From a checkpoint of a small transformer trained on Wikipedia: 14 layers, no biases in attention or MLP.
MLP neurons of a small language model. Each row is named by its layer, matrix (up: input weights; down: output weights) and neuron, and shows model dimensions 144-239. Each number is 200 + 20 x the weight over its row's rms, rounded and kept within 0 to 999.
After each neuron's rows, "fires on" lists the tokens most often at its 100 highest values on Wikipedia text that the model never trained on.

L6.up1480,207,221,189,207,193,158,189,224,213,194,194,221,257,191,215,183,187,231,218,177,165,199,184,217,206,204,249,183,179,202,235,228,202,199,213,203,209,172,197,214,197,211,198,165,184,183,201,242,216,188,233,197,161,217,223,167,197,173,213,180,187,221,176,220,168,187,224,219,178,229,175,207,228,200,211,187,224,212,207,204,214,200,156,218,220,243,215,190,167,207,226,183,201,194,196,195
L6.down1480,178,182,217,173,205,174,250,208,217,213,224,176,186,216,237,217,161,214,215,206,194,167,228,193,218,217,172,200,227,190,192,225,230,200,238,171,172,193,163,172,197,221,190,177,205,214,166,195,173,219,207,224,201,173,201,193,157,229,230,184,171,197,242,211,240,211,183,199,218,215,217,183,218,181,220,228,204,193,201,224,213,213,242,167,174,209,225,212,164,167,197,180,180,244,190,185
fires on: " Har", " pro", " ad", " prec", " ca"

L6.up150,217,206,199,201,176,195,186,211,197,181,200,195,189,184,211,184,169,201,147,185,190,218,165,221,213,174,178,216,178,220,177,218,210,204,250,198,225,186,191,212,202,196,198,234,197,188,161,171,188,181,199,220,214,196,224,212,193,197,205,223,169,197,181,190,223,218,214,185,215,179,229,190,186,201,220,224,228,195,194,205,246,187,163,177,189,224,229,229,191,204,222,205,179,158,201,149
L6.down150,177,207,214,194,201,164,168,204,186,234,208,173,229,220,214,179,202,240,199,212,209,218,224,189,219,179,204,206,207,190,228,169,183,224,209,205,197,185,195,211,212,155,179,195,231,185,217,206,220,192,178,174,188,218,203,171,223,211,197,191,210,192,181,186,180,203,172,191,199,197,194,216,183,229,196,206,194,203,202,153,185,195,211,178,242,226,198,185,188,183,229,208,193,184,201,207
fires on: " Har", " railway", "mu", "reat", " prop"

L6.up1302,221,195,206,201,188,165,211,217,183,182,212,170,185,172,188,192,217,177,163,206,189,249,175,193,203,201,199,206,176,206,246,178,201,213,179,176,248,220,211,221,188,197,209,226,190,183,191,206,237,186,166,223,234,217,206,197,177,205,198,184,182,179,215,205,207,218,187,232,203,167,218,210,194,178,218,179,167,203,187,182,209,220,194,213,185,209,173,175,203,198,219,181,221,211,195,225
L6.down1302,190,164,206,200,182,185,163,198,216,196,173,231,192,172,214,205,194,202,198,216,207,219,187,182,196,148,206,177,217,190,179,178,224,218,197,192,177,215,211,182,224,181,194,201,198,176,200,183,215,215,181,177,188,182,203,211,201,210,158,244,168,192,199,179,219,238,181,208,162,175,188,206,215,256,177,197,210,218,204,195,258,170,184,205,187,259,227,211,208,218,176,202,211,249,172,204
fires on: " and", "s", " -"

L6.up2157,206,186,183,195,212,185,199,207,197,213,175,204,184,214,189,179,193,204,183,177,181,230,218,216,241,194,194,219,196,236,248,182,215,202,243,202,215,204,249,236,218,188,203,222,165,187,211,246,232,198,197,197,234,188,211,205,188,163,197,209,182,157,216,184,189,188,167,195,202,189,215,200,205,179,236,197,236,202,189,177,238,228,194,218,193,256,191,200,198,237,169,171,203,206,214,177
L6.down2157,182,233,213,188,200,200,177,217,189,210,218,197,197,210,191,254,175,204,192,195,166,162,196,177,208,185,163,186,157,209,205,200,184,238,190,192,191,196,219,197,184,193,215,176,191,238,184,159,177,210,200,172,209,214,182,224,206,198,165,218,195,201,197,239,155,208,222,179,213,200,206,190,205,245,206,240,183,157,176,190,241,179,220,179,179,225,180,241,185,181,195,201,190,224,199,214
fires on: ":", "s", ",", " and", ";"

L6.up435,218,175,187,210,221,226,187,171,208,168,204,211,225,190,195,197,224,218,199,205,202,255,161,226,226,169,181,200,182,223,224,186,191,220,185,204,158,208,188,222,218,185,200,219,201,203,194,200,156,209,182,201,248,187,210,204,235,199,189,203,226,178,227,184,199,228,222,201,205,186,219,200,209,223,187,205,199,209,198,182,194,171,191,212,218,198,247,219,181,203,183,229,194,218,235,199
L6.down435,193,219,192,213,202,170,207,203,225,203,206,169,162,185,220,182,169,178,225,200,177,231,191,227,187,189,227,183,209,192,209,204,191,229,213,177,186,205,188,207,175,218,204,188,212,186,224,188,182,190,170,193,200,202,229,197,177,195,215,191,190,176,215,183,202,152,171,215,188,220,177,216,181,188,182,222,205,223,194,220,191,198,242,179,220,197,199,198,207,208,197,190,186,187,216,209
fires on: " pro", " ad", " prec", " ca", " repe", " Har"

L6.up1942,203,201,178,212,186,172,203,180,210,205,189,203,189,214,200,206,205,191,178,225,223,207,211,191,217,199,225,156,195,242,232,177,195,163,204,187,213,205,148,184,213,182,184,202,176,230,206,186,187,190,190,201,201,194,201,213,200,199,151,203,237,205,209,188,187,217,191,188,210,208,162,201,215,195,171,206,174,184,186,202,191,241,162,195,224,181,209,214,183,185,204,166,200,194,207,215
L6.down1942,215,223,225,226,222,181,202,210,196,223,171,198,172,173,200,166,199,191,227,215,195,175,209,211,201,192,193,221,189,209,184,200,233,174,185,195,223,224,199,184,179,216,192,208,176,203,184,211,180,205,228,240,223,175,203,231,198,191,197,176,199,218,214,192,177,203,144,217,247,197,163,186,191,216,202,191,202,179,185,204,203,175,173,212,196,209,217,207,193,206,213,210,195,147,194,186
fires on: " pro", " ad", " prec", " ca", " repe", " Har"

L6.up1864,206,216,217,197,164,203,207,190,212,179,205,228,188,174,202,226,193,172,207,217,186,163,218,200,206,208,204,207,201,171,231,238,205,197,206,227,231,226,186,224,218,211,178,190,214,174,208,204,198,251,192,204,211,225,183,161,194,163,214,176,220,193,195,183,234,203,185,196,174,174,210,206,184,189,205,213,168,231,202,245,207,174,183,236,226,186,195,205,203,196,208,216,169,232,191,185
L6.down1864,213,203,206,220,238,220,170,199,184,196,221,184,232,181,160,157,210,213,178,193,231,199,230,186,238,210,163,200,185,199,211,196,194,183,229,157,185,168,192,181,188,200,186,174,204,166,194,215,200,221,204,200,202,188,162,181,236,213,226,217,185,230,200,184,194,181,191,199,190,197,241,194,215,201,211,206,150,164,195,208,194,209,198,225,187,182,209,157,206,211,182,210,191,193,193,162
fires on: " Har", " pro", " ca", " ad", " prop", " prec"

L6.up857,227,192,202,191,192,202,228,189,207,199,212,225,208,176,217,190,194,230,216,236,206,175,195,197,187,177,206,200,192,197,209,226,173,214,200,193,197,215,231,227,171,210,195,199,199,171,124,191,173,177,226,207,192,204,252,210,178,205,197,187,177,195,220,191,236,206,219,176,225,209,210,187,189,219,222,208,189,247,197,173,220,153,188,217,175,184,232,202,216,206,204,227,194,240,183,228
L6.down857,171,196,165,226,223,204,187,202,161,203,177,223,220,198,238,177,214,191,172,211,201,207,215,188,193,205,189,186,215,198,170,196,209,241,220,215,193,155,195,189,226,204,190,194,198,164,203,210,197,181,169,202,206,202,199,197,214,200,157,198,164,226,159,208,226,194,202,177,208,176,199,193,195,179,204,199,202,240,186,184,181,190,190,211,217,234,186,232,229,198,201,235,207,223,211,192
fires on: " dis", " opp", " su", " Tom", " ad", " repe"

L6.up762,210,190,241,182,208,203,196,208,214,226,183,212,168,201,212,224,209,212,188,176,209,230,179,176,203,213,163,241,180,194,199,189,198,146,214,230,199,206,147,243,233,235,217,203,229,178,159,191,174,217,203,190,181,213,175,180,204,196,209,217,210,213,190,187,198,176,197,221,203,193,179,178,188,197,192,207,190,192,160,198,207,198,176,204,225,197,199,217,207,195,191,165,197,186,201,211
L6.down762,220,193,165,229,192,238,171,185,183,179,225,170,225,223,183,143,205,196,186,219,222,197,226,208,178,210,181,213,204,184,215,166,233,172,193,167,185,185,211,176,217,197,152,195,189,201,181,226,211,175,195,216,174,219,181,228,228,197,194,241,202,190,196,172,192,210,172,177,212,192,175,203,182,227,170,194,213,204,203,190,201,187,228,159,207,167,191,191,205,194,190,197,206,192,184,184
fires on: ":", " -", "gie", "s"

L6.up1833,256,206,194,199,162,207,206,192,190,180,220,215,195,210,187,181,227,220,217,189,176,201,218,209,206,186,221,149,190,190,172,160,205,235,233,211,219,171,211,184,201,195,202,190,175,206,191,245,173,193,205,209,161,187,223,174,158,227,197,193,190,202,208,199,250,169,216,181,184,205,163,223,214,219,185,195,185,242,229,210,202,211,190,218,210,194,198,199,189,232,219,188,196,235,201,218
L6.down1833,183,226,168,190,220,190,207,150,213,215,214,204,265,197,215,212,199,220,188,194,231,191,218,184,184,203,209,181,220,234,219,169,209,191,204,176,228,226,207,195,233,205,216,223,227,168,187,202,163,192,185,195,184,192,213,188,211,173,210,168,231,204,221,203,193,187,221,165,219,196,193,172,209,210,217,190,174,193,167,171,178,239,231,186,210,207,183,186,168,231,221,183,210,213,191,170
fires on: " Tom", " acqu", " br", " repe", " opp", " bu"

L6.up2106,189,206,258,195,208,180,172,203,215,165,182,204,199,196,216,231,200,186,171,191,210,189,202,206,207,170,194,177,169,181,234,167,173,225,168,177,222,208,226,188,229,161,218,240,188,202,199,173,195,197,169,220,207,201,241,169,198,206,200,186,184,224,241,192,198,204,180,214,221,247,216,187,237,195,205,204,227,191,201,198,218,181,186,206,188,189,187,195,207,196,203,196,212,231,219,193
L6.down2106,169,190,206,235,222,219,177,229,189,158,196,195,177,181,205,208,200,176,219,204,200,194,184,174,181,201,200,171,221,209,202,189,196,249,179,224,200,173,168,202,185,191,172,200,196,191,207,174,209,205,200,213,163,206,196,179,199,207,195,219,171,177,208,188,175,220,212,188,182,227,163,224,207,199,193,197,235,218,225,181,212,220,188,221,193,175,193,232,194,244,148,198,194,197,224,210
fires on: "s", ":", ";", "se", " be"

L6.up2045,191,177,193,217,189,234,215,235,216,186,202,199,215,195,177,199,186,191,200,178,164,192,200,173,188,162,188,226,210,192,205,181,200,209,186,177,198,175,226,203,198,187,220,265,225,235,203,180,246,190,171,203,224,228,213,193,193,222,178,228,185,164,225,167,195,214,216,200,205,234,213,198,200,223,229,198,214,193,183,181,216,186,212,198,169,216,147,180,230,199,201,214,174,207,220,164
L6.down2045,204,224,211,167,221,233,187,152,183,201,178,169,207,157,145,256,230,202,217,202,199,161,163,176,238,192,234,190,209,222,185,211,187,173,199,217,197,197,188,210,245,196,210,206,194,159,187,180,224,212,199,150,193,188,186,196,203,202,171,212,215,219,182,190,176,177,192,200,151,182,202,199,202,211,229,219,221,207,179,171,213,193,192,181,209,197,211,211,232,234,194,225,176,218,194,229
fires on: " Har", " pro", " ad", " ca", " prec"

L6.up2151,192,196,158,221,190,230,197,209,213,208,153,204,203,216,204,168,180,183,221,201,187,178,159,210,183,196,226,216,184,197,219,184,209,210,199,194,192,152,186,193,209,192,194,198,223,187,187,201,222,185,198,178,180,200,216,189,186,195,185,181,146,237,198,187,182,181,198,200,216,219,226,205,232,219,195,201,213,214,185,192,197,208,152,189,212,233,176,205,206,201,203,197,172,185,200,154
L6.down2151,178,220,199,197,230,184,238,206,181,201,173,195,158,166,203,216,202,194,155,180,206,198,191,203,215,242,189,222,211,214,209,208,200,198,192,215,221,189,188,213,195,196,188,217,241,207,226,179,241,196,193,177,210,209,213,199,195,191,158,214,206,226,203,183,207,223,191,181,159,234,228,246,194,174,211,181,238,205,188,163,207,137,231,192,218,197,170,190,201,202,225,219,199,211,197,194
fires on: " pro", " ad", " prec", " repe", " ca", " Har"

L6.up1245,224,187,176,216,192,187,215,219,200,214,180,209,223,192,195,176,197,199,190,211,198,206,199,188,198,178,173,226,192,208,150,212,180,206,195,191,209,184,186,206,171,197,184,256,194,178,216,196,176,156,211,203,219,202,178,230,173,186,204,217,185,201,163,198,220,212,208,190,186,237,225,191,186,212,171,219,217,191,174,200,211,200,199,180,224,226,177,214,197,205,199,233,217,181,206,175
L6.down1245,216,236,178,178,187,198,191,193,195,212,184,183,175,173,225,247,200,180,229,225,202,204,185,203,213,216,210,194,203,166,207,215,168,171,219,227,220,233,188,199,198,195,186,231,222,190,165,219,219,209,231,189,207,197,206,173,205,222,166,197,232,220,195,185,151,198,177,213,171,232,204,241,210,231,220,192,246,195,210,176,215,161,189,204,229,189,199,148,198,183,185,201,179,209,177,216
fires on: " Har", " ca", " pro", " prop"

L6.up210,189,201,220,201,214,218,208,201,203,194,204,184,218,191,201,226,205,219,238,167,194,219,229,218,224,166,270,211,205,205,234,196,179,205,196,204,173,189,200,244,202,197,212,186,180,147,190,193,182,205,200,224,217,238,221,176,194,199,165,185,208,214,195,209,224,217,213,208,195,215,192,189,198,185,196,193,196,189,166,195,199,202,177,195,232,177,199,201,189,193,165,204,197,178,170,220
L6.down210,199,206,204,212,201,213,240,188,235,181,226,189,211,211,228,129,184,205,178,197,231,197,204,216,168,189,210,210,185,176,160,189,230,195,268,184,166,195,238,201,215,225,205,182,192,246,187,218,221,221,177,225,208,191,177,226,241,245,185,197,182,199,228,158,218,183,207,237,164,213,200,194,221,171,206,208,200,199,187,210,189,206,228,193,218,169,182,184,187,207,163,243,191,204,174,198
fires on: " pro", " ad", " repe", " prec", " dis", " Har"

L6.up1507,189,204,201,199,192,200,208,201,200,213,195,210,166,205,179,208,188,210,195,151,206,173,223,171,243,199,188,189,204,185,220,207,218,198,219,204,192,218,199,244,198,167,218,187,199,198,157,190,164,187,199,221,228,185,209,215,192,191,185,200,228,221,188,195,205,176,188,229,177,190,220,215,195,199,215,199,197,221,188,203,199,183,190,214,237,209,189,220,202,173,207,175,226,172,208,207
L6.down1507,210,169,222,198,165,186,188,202,197,205,231,207,218,194,177,204,216,207,190,208,211,180,204,164,181,209,184,192,214,209,212,176,201,201,214,199,195,204,253,182,227,201,201,211,177,205,188,207,247,199,183,236,191,172,204,230,218,215,207,242,181,189,249,212,208,185,171,204,169,196,195,223,190,235,196,219,166,194,172,234,222,176,208,177,220,221,196,209,171,201,207,214,205,160,140,189
fires on: ":", " and", "s", ","

L6.up448,208,182,200,184,197,196,214,206,184,228,196,252,214,201,195,210,190,204,189,180,193,142,179,190,224,207,203,199,185,180,177,231,211,199,161,223,177,205,199,214,183,221,193,218,145,167,241,223,195,200,213,227,218,233,228,201,182,209,212,228,208,181,178,176,173,184,241,186,181,180,173,208,187,213,206,159,211,180,182,201,182,193,169,174,227,173,247,201,222,208,194,206,208,193,192,182
L6.down448,223,226,197,181,171,212,196,187,209,210,208,170,189,209,203,200,185,185,219,215,190,195,195,193,197,220,209,199,183,189,223,201,208,191,190,178,172,196,206,170,182,206,191,199,235,218,188,213,182,211,219,211,200,185,156,209,204,199,224,200,210,262,181,216,200,187,200,198,192,198,179,187,238,205,224,203,160,167,215,228,183,190,243,216,234,190,155,171,189,222,188,178,194,188,176,232
fires on: " ad", " pro", " prec", " repe", " Har", " ca"

L6.up1247,210,179,202,188,171,192,166,201,198,208,183,204,215,192,175,204,228,181,197,198,195,174,221,195,226,203,261,197,218,216,227,180,241,194,205,198,236,210,217,246,230,207,213,196,172,222,211,204,202,216,195,200,176,202,206,204,166,196,210,197,228,152,197,199,218,175,206,224,219,166,198,202,223,203,256,203,186,189,223,209,189,212,199,203,165,147,202,181,228,214,208,227,193,197,200,170
L6.down1247,209,213,177,215,217,202,215,181,223,214,187,201,160,213,204,191,211,242,201,185,209,168,218,206,199,227,205,202,185,208,168,177,226,193,204,185,197,196,187,192,235,187,210,171,193,157,197,183,202,218,206,237,208,223,185,214,206,208,196,208,169,221,234,192,208,175,206,223,210,182,179,213,193,209,259,221,199,216,195,215,209,201,237,180,199,176,209,211,185,217,201,196,174,183,186,220
fires on: " pro", " Har", " ad", " repe", " prec", " ca"

L6.up518,191,198,188,210,195,192,256,215,192,189,207,238,202,194,208,184,202,207,161,224,166,212,199,213,215,192,181,180,188,207,196,213,191,225,231,196,203,185,185,181,206,214,199,207,191,202,219,214,170,196,195,215,240,206,213,188,191,182,205,201,212,178,199,195,240,176,213,165,177,199,217,158,200,201,217,195,171,198,220,172,230,171,188,203,170,205,217,217,197,203,189,188,199,258,216,188
L6.down518,181,207,219,211,221,192,186,139,205,196,196,215,237,204,201,218,205,233,224,225,227,228,230,180,201,158,217,191,235,202,172,192,221,198,212,212,204,206,206,243,189,174,210,201,199,169,170,200,179,186,190,203,156,199,192,164,178,219,184,207,202,191,220,179,224,205,173,202,166,246,199,180,211,194,227,194,201,249,193,193,205,232,213,187,210,176,183,188,207,207,148,185,196,231,204,208
fires on: " pro", " ad", " repe", " Tom", " opp", " br"

L6.up1395,205,202,165,206,194,209,206,222,198,203,188,203,197,201,233,177,201,198,177,196,177,226,213,222,171,194,169,188,193,201,262,196,203,217,184,208,215,160,209,218,185,236,211,220,188,172,159,167,226,175,209,216,213,207,217,211,179,230,199,211,215,176,219,204,180,186,213,220,225,204,233,183,171,180,230,191,220,187,165,158,183,199,212,182,227,230,195,200,193,215,228,192,207,179,196,223
L6.down1395,186,218,206,183,230,157,186,227,188,226,203,204,211,161,178,165,216,186,217,159,220,199,191,206,258,197,196,228,199,164,201,237,176,236,227,212,216,187,224,176,183,223,212,232,226,245,223,229,199,200,251,185,200,190,211,219,218,210,176,190,204,200,183,179,216,241,159,189,172,182,219,209,191,220,175,230,205,219,194,194,232,199,253,204,201,211,189,199,231,210,243,210,220,221,205,193
fires on: ",", "s", " -", ":", "|", " of"

L6.up2405,228,205,192,222,188,128,189,205,197,174,188,227,206,184,215,221,213,200,197,171,190,206,224,203,201,194,219,151,174,199,162,174,224,199,213,217,243,194,212,181,175,193,197,219,210,161,195,192,226,206,205,215,231,209,189,201,187,199,189,200,173,183,188,216,185,196,194,169,191,209,166,203,187,199,173,224,204,250,202,195,183,212,201,223,228,185,240,194,223,205,223,193,161,234,200,208
L6.down2405,193,180,166,165,210,226,192,165,199,176,188,214,224,174,171,223,200,172,199,246,215,217,199,199,189,206,174,212,211,236,205,185,209,220,209,157,195,164,199,174,213,172,192,252,159,172,193,182,222,177,183,196,188,152,188,209,221,181,210,200,205,227,176,195,185,172,182,190,223,215,164,207,188,184,197,207,208,209,170,172,155,204,220,194,184,211,200,182,194,181,195,195,215,205,191,174
fires on: " ad", " pro", " su", " repe", " prec", " br"

L6.up1010,204,218,204,208,218,161,215,199,213,198,205,202,173,199,157,180,202,176,172,181,199,216,183,191,197,194,229,213,202,190,188,198,191,182,231,225,229,208,187,221,219,181,179,199,217,198,173,219,208,189,201,225,181,178,159,206,202,187,218,207,205,205,206,206,222,200,199,203,201,180,170,205,222,215,187,189,197,184,226,177,191,186,184,215,223,204,170,219,158,196,204,181,185,192,187,214
L6.down1010,208,216,185,184,200,213,225,215,208,184,184,213,234,190,194,164,210,233,197,202,209,206,183,224,209,228,195,248,211,172,194,204,175,188,221,173,206,194,235,158,186,209,184,232,197,190,211,246,212,175,206,216,215,199,187,197,173,206,198,202,187,205,198,177,232,222,176,181,193,198,226,203,189,255,182,208,212,199,178,225,214,183,209,149,181,184,237,179,170,219,222,219,223,208,167,190
fires on: "s", ":", ";", " is", "i"

L6.up851,200,193,231,205,201,216,196,220,170,190,202,232,191,186,207,211,208,202,186,184,196,186,210,174,234,210,217,200,197,194,239,196,228,184,221,206,216,178,195,224,228,208,200,181,150,217,242,201,237,227,208,227,214,221,241,198,195,180,217,193,194,185,191,181,169,186,246,220,200,183,186,206,209,204,249,174,163,212,177,197,217,208,167,205,209,196,222,191,196,189,229,184,195,190,189,173
L6.down851,211,175,212,185,210,207,199,179,239,192,219,184,210,208,165,173,217,204,212,182,218,195,208,186,233,191,176,181,204,191,183,191,224,172,191,155,154,209,195,200,222,190,239,183,153,195,181,176,172,209,200,229,201,198,146,217,209,204,208,220,191,210,239,188,191,177,160,195,196,200,215,228,238,201,246,211,211,210,174,192,209,203,217,205,196,199,225,178,207,196,193,170,184,221,189,197
fires on: " Har", " pro", " ad", " ca", " prec"

L6.up838,182,206,229,207,190,194,184,217,186,215,194,201,218,180,202,187,214,202,239,187,205,210,214,180,233,191,212,182,181,182,179,157,226,221,207,212,233,216,188,229,186,177,217,208,222,217,241,218,216,181,197,218,251,229,187,205,150,218,150,198,214,199,218,182,174,194,150,237,187,166,212,195,191,204,201,184,174,154,142,213,199,219,196,209,186,204,199,187,234,219,209,183,206,220,203,181
L6.down838,242,216,171,193,192,201,199,187,224,195,181,196,177,199,209,218,169,191,193,240,219,184,197,196,174,169,233,217,194,205,181,143,198,180,189,184,220,191,204,248,225,207,193,221,197,199,186,205,177,180,213,211,206,181,180,225,202,191,187,211,197,234,231,204,169,200,225,241,173,204,182,200,204,192,202,189,237,171,184,207,176,219,222,165,181,190,186,165,181,200,185,190,210,220,210,194
fires on: " ca", " pro", " Har", " ad", " prec", " prem"

L6.up1673,188,191,183,206,192,258,207,196,206,181,209,157,188,184,210,183,191,159,199,241,202,244,191,218,241,199,223,208,205,193,195,217,186,207,183,189,173,214,168,198,234,177,219,193,236,199,190,189,183,180,182,201,254,208,202,232,227,179,178,208,200,172,199,194,215,231,202,239,201,212,203,189,228,187,180,242,228,211,199,211,218,194,170,179,229,217,208,197,199,202,209,205,217,194,189,204
L6.down1673,208,256,195,195,207,178,189,178,204,214,215,169,185,232,194,190,193,230,177,219,186,221,211,188,217,186,213,204,211,201,177,186,202,178,226,185,170,187,192,210,198,169,198,212,196,204,212,230,209,227,206,206,195,193,246,190,217,202,200,181,208,202,193,173,198,192,156,200,208,190,207,197,169,209,185,212,236,202,192,197,199,202,219,207,218,193,210,184,199,198,185,228,219,168,210,175
fires on: " Har", " ca", " pro", " prop"

L6.up1011,239,198,199,176,198,133,200,216,167,186,192,210,180,152,193,230,215,207,200,215,188,235,176,207,216,193,168,199,184,219,165,203,202,184,228,230,212,185,205,190,184,207,209,196,210,188,172,214,198,214,179,229,202,200,212,242,205,219,208,207,190,199,184,205,181,233,158,220,219,179,210,173,214,212,202,198,196,195,182,220,213,198,178,188,186,205,191,205,172,169,185,202,203,203,183,201
L6.down1011,200,189,157,196,210,223,190,190,236,206,199,213,200,208,202,208,201,180,187,206,197,220,198,185,162,204,205,190,164,213,189,191,216,213,190,195,178,188,182,233,190,199,194,191,223,228,175,199,194,204,169,192,180,216,159,179,180,224,195,210,195,181,186,147,208,198,196,171,219,206,179,195,220,220,183,179,208,218,228,224,199,214,209,154,187,233,188,173,170,164,154,189,211,210,193,190
fires on: ":", " -", ",", "s", " and"

L6.up2331,202,198,212,184,219,174,212,195,197,183,224,211,215,214,184,183,212,251,201,204,172,187,191,193,181,176,221,170,163,196,234,181,216,210,181,206,250,221,202,175,221,217,177,174,174,211,190,242,227,177,175,187,239,196,205,213,187,180,176,173,236,216,207,199,212,212,190,233,196,200,168,192,213,171,224,211,209,178,160,177,192,211,199,219,211,199,205,190,205,198,204,203,189,226,205,184
L6.down2331,207,207,228,189,173,195,193,195,208,188,206,201,224,177,205,225,210,203,206,216,200,160,193,184,219,166,183,167,193,203,180,207,196,165,226,169,212,231,187,237,204,212,236,179,201,210,175,192,195,220,227,203,188,206,221,199,206,207,226,166,204,231,191,197,212,219,196,198,213,181,186,169,210,189,199,215,203,179,192,202,216,236,196,233,194,200,224,175,187,217,219,153,217,203,189,196
fires on: " Har", " pro", " ca", " prec", " ad"

L6.up1896,225,211,243,227,197,219,163,203,195,190,185,252,201,204,205,227,178,197,183,174,195,184,193,193,228,207,191,210,191,193,205,186,206,186,199,142,190,165,184,222,196,210,180,206,183,244,185,196,164,202,228,234,230,215,212,209,189,170,208,231,208,212,202,206,219,170,186,185,205,156,222,171,200,185,258,207,186,224,225,203,185,198,222,231,196,195,206,206,191,169,227,253,168,191,200,185
L6.down1896,217,189,182,180,211,192,207,232,212,171,199,190,212,161,194,169,244,172,211,205,202,186,191,195,236,222,174,178,209,212,186,186,215,187,178,184,201,211,251,185,173,173,195,184,171,179,202,240,188,160,197,231,175,224,195,191,242,200,203,249,182,208,166,189,198,209,187,201,187,188,220,242,214,187,221,222,213,203,190,172,202,211,199,261,186,233,206,229,217,229,208,173,189,210,165,200
fires on: " Har", " ca", " pro", " prop", " pres", " prec"

L6.up1901,243,215,217,214,227,198,198,198,193,197,197,199,182,205,198,202,201,200,180,215,196,196,211,184,189,202,191,149,177,220,188,206,192,188,213,177,207,208,186,196,207,222,210,227,218,246,167,203,211,202,178,166,218,187,202,217,178,177,197,199,187,228,199,188,208,219,180,181,216,182,172,184,187,209,189,214,194,181,212,229,189,217,175,193,188,172,192,199,201,212,216,172,196,203,163,170
L6.down1901,262,211,203,175,195,189,215,152,155,211,184,180,181,199,212,193,190,223,202,201,183,199,181,163,197,207,205,189,183,213,188,196,192,208,176,182,232,187,190,245,215,179,200,222,203,198,206,186,220,246,207,191,193,222,195,197,255,194,187,215,233,211,173,190,199,220,205,195,228,202,178,189,204,179,193,199,224,194,196,192,191,230,196,171,211,184,196,187,183,177,226,214,190,186,175,175
fires on: " pro", " ad", " repe", " ca", " prec", " Har"

L6.up2101,189,196,191,196,180,227,237,174,196,193,194,182,180,155,171,192,223,190,214,202,174,224,161,195,219,230,206,232,196,174,199,193,204,225,196,186,171,190,194,179,216,199,212,193,196,186,209,192,200,227,200,227,230,229,197,195,228,203,203,216,230,208,172,230,188,203,208,234,195,218,191,216,178,185,190,217,218,219,206,201,196,232,177,190,212,178,210,194,172,169,212,211,240,194,200,175
L6.down2101,207,209,192,212,202,186,162,208,204,235,209,210,221,190,153,217,191,183,216,199,204,186,216,189,191,192,213,233,214,222,225,207,234,178,166,218,194,211,191,223,191,174,204,210,188,215,176,192,178,201,182,220,201,161,217,195,177,183,213,195,186,189,195,172,167,175,191,196,191,163,178,186,201,233,196,226,213,197,154,192,188,199,189,205,196,195,215,173,234,186,186,200,193,207,183,182
fires on: " Har", " ad", " pro", " repe", " prec", " prem"

L6.up664,206,202,196,214,174,232,243,187,200,209,221,211,224,194,199,233,203,240,204,219,187,211,191,198,200,222,218,218,173,196,178,196,153,230,192,174,177,196,202,175,188,190,205,188,232,188,159,207,186,195,211,226,162,216,207,194,192,212,182,230,192,192,209,196,211,211,224,182,185,186,164,185,194,211,223,202,184,184,190,236,208,209,182,205,210,181,191,187,192,201,178,198,181,209,203,236
L6.down664,194,226,239,195,197,176,224,189,191,223,236,223,201,206,220,158,221,197,179,209,218,216,207,197,189,200,228,253,160,175,186,200,198,194,236,196,214,183,199,210,206,234,183,190,192,227,214,193,180,203,200,198,189,206,164,183,198,179,207,190,216,221,158,195,257,175,204,223,208,216,217,181,227,195,213,194,228,197,211,193,183,220,232,182,215,220,182,217,177,226,188,202,182,214,225,178
fires on: " dis", "To", " ad", " Av", " Box"

L6.up1002,186,219,222,220,195,211,186,214,164,185,216,162,190,199,178,186,219,189,183,193,192,180,204,186,243,191,226,174,161,220,210,185,206,208,225,213,239,217,183,171,215,229,170,188,214,233,153,186,201,218,190,180,219,210,199,226,171,229,185,213,192,170,214,201,175,218,165,219,206,170,168,209,196,198,197,208,210,140,159,208,194,185,164,195,200,188,229,182,215,211,197,232,196,195,206,191
L6.down1002,205,198,186,214,203,220,217,187,216,213,181,193,168,209,163,170,200,222,198,199,161,197,186,191,206,184,198,196,201,192,196,180,185,155,171,194,203,201,231,207,237,219,191,201,186,216,214,217,228,213,218,208,225,198,191,205,220,214,225,180,192,259,174,157,202,225,177,202,209,189,174,178,183,189,187,206,208,191,195,196,192,217,188,191,181,203,197,178,177,205,211,197,202,165,200,191
fires on: " Har", " ca", " pro", " ad", " prec"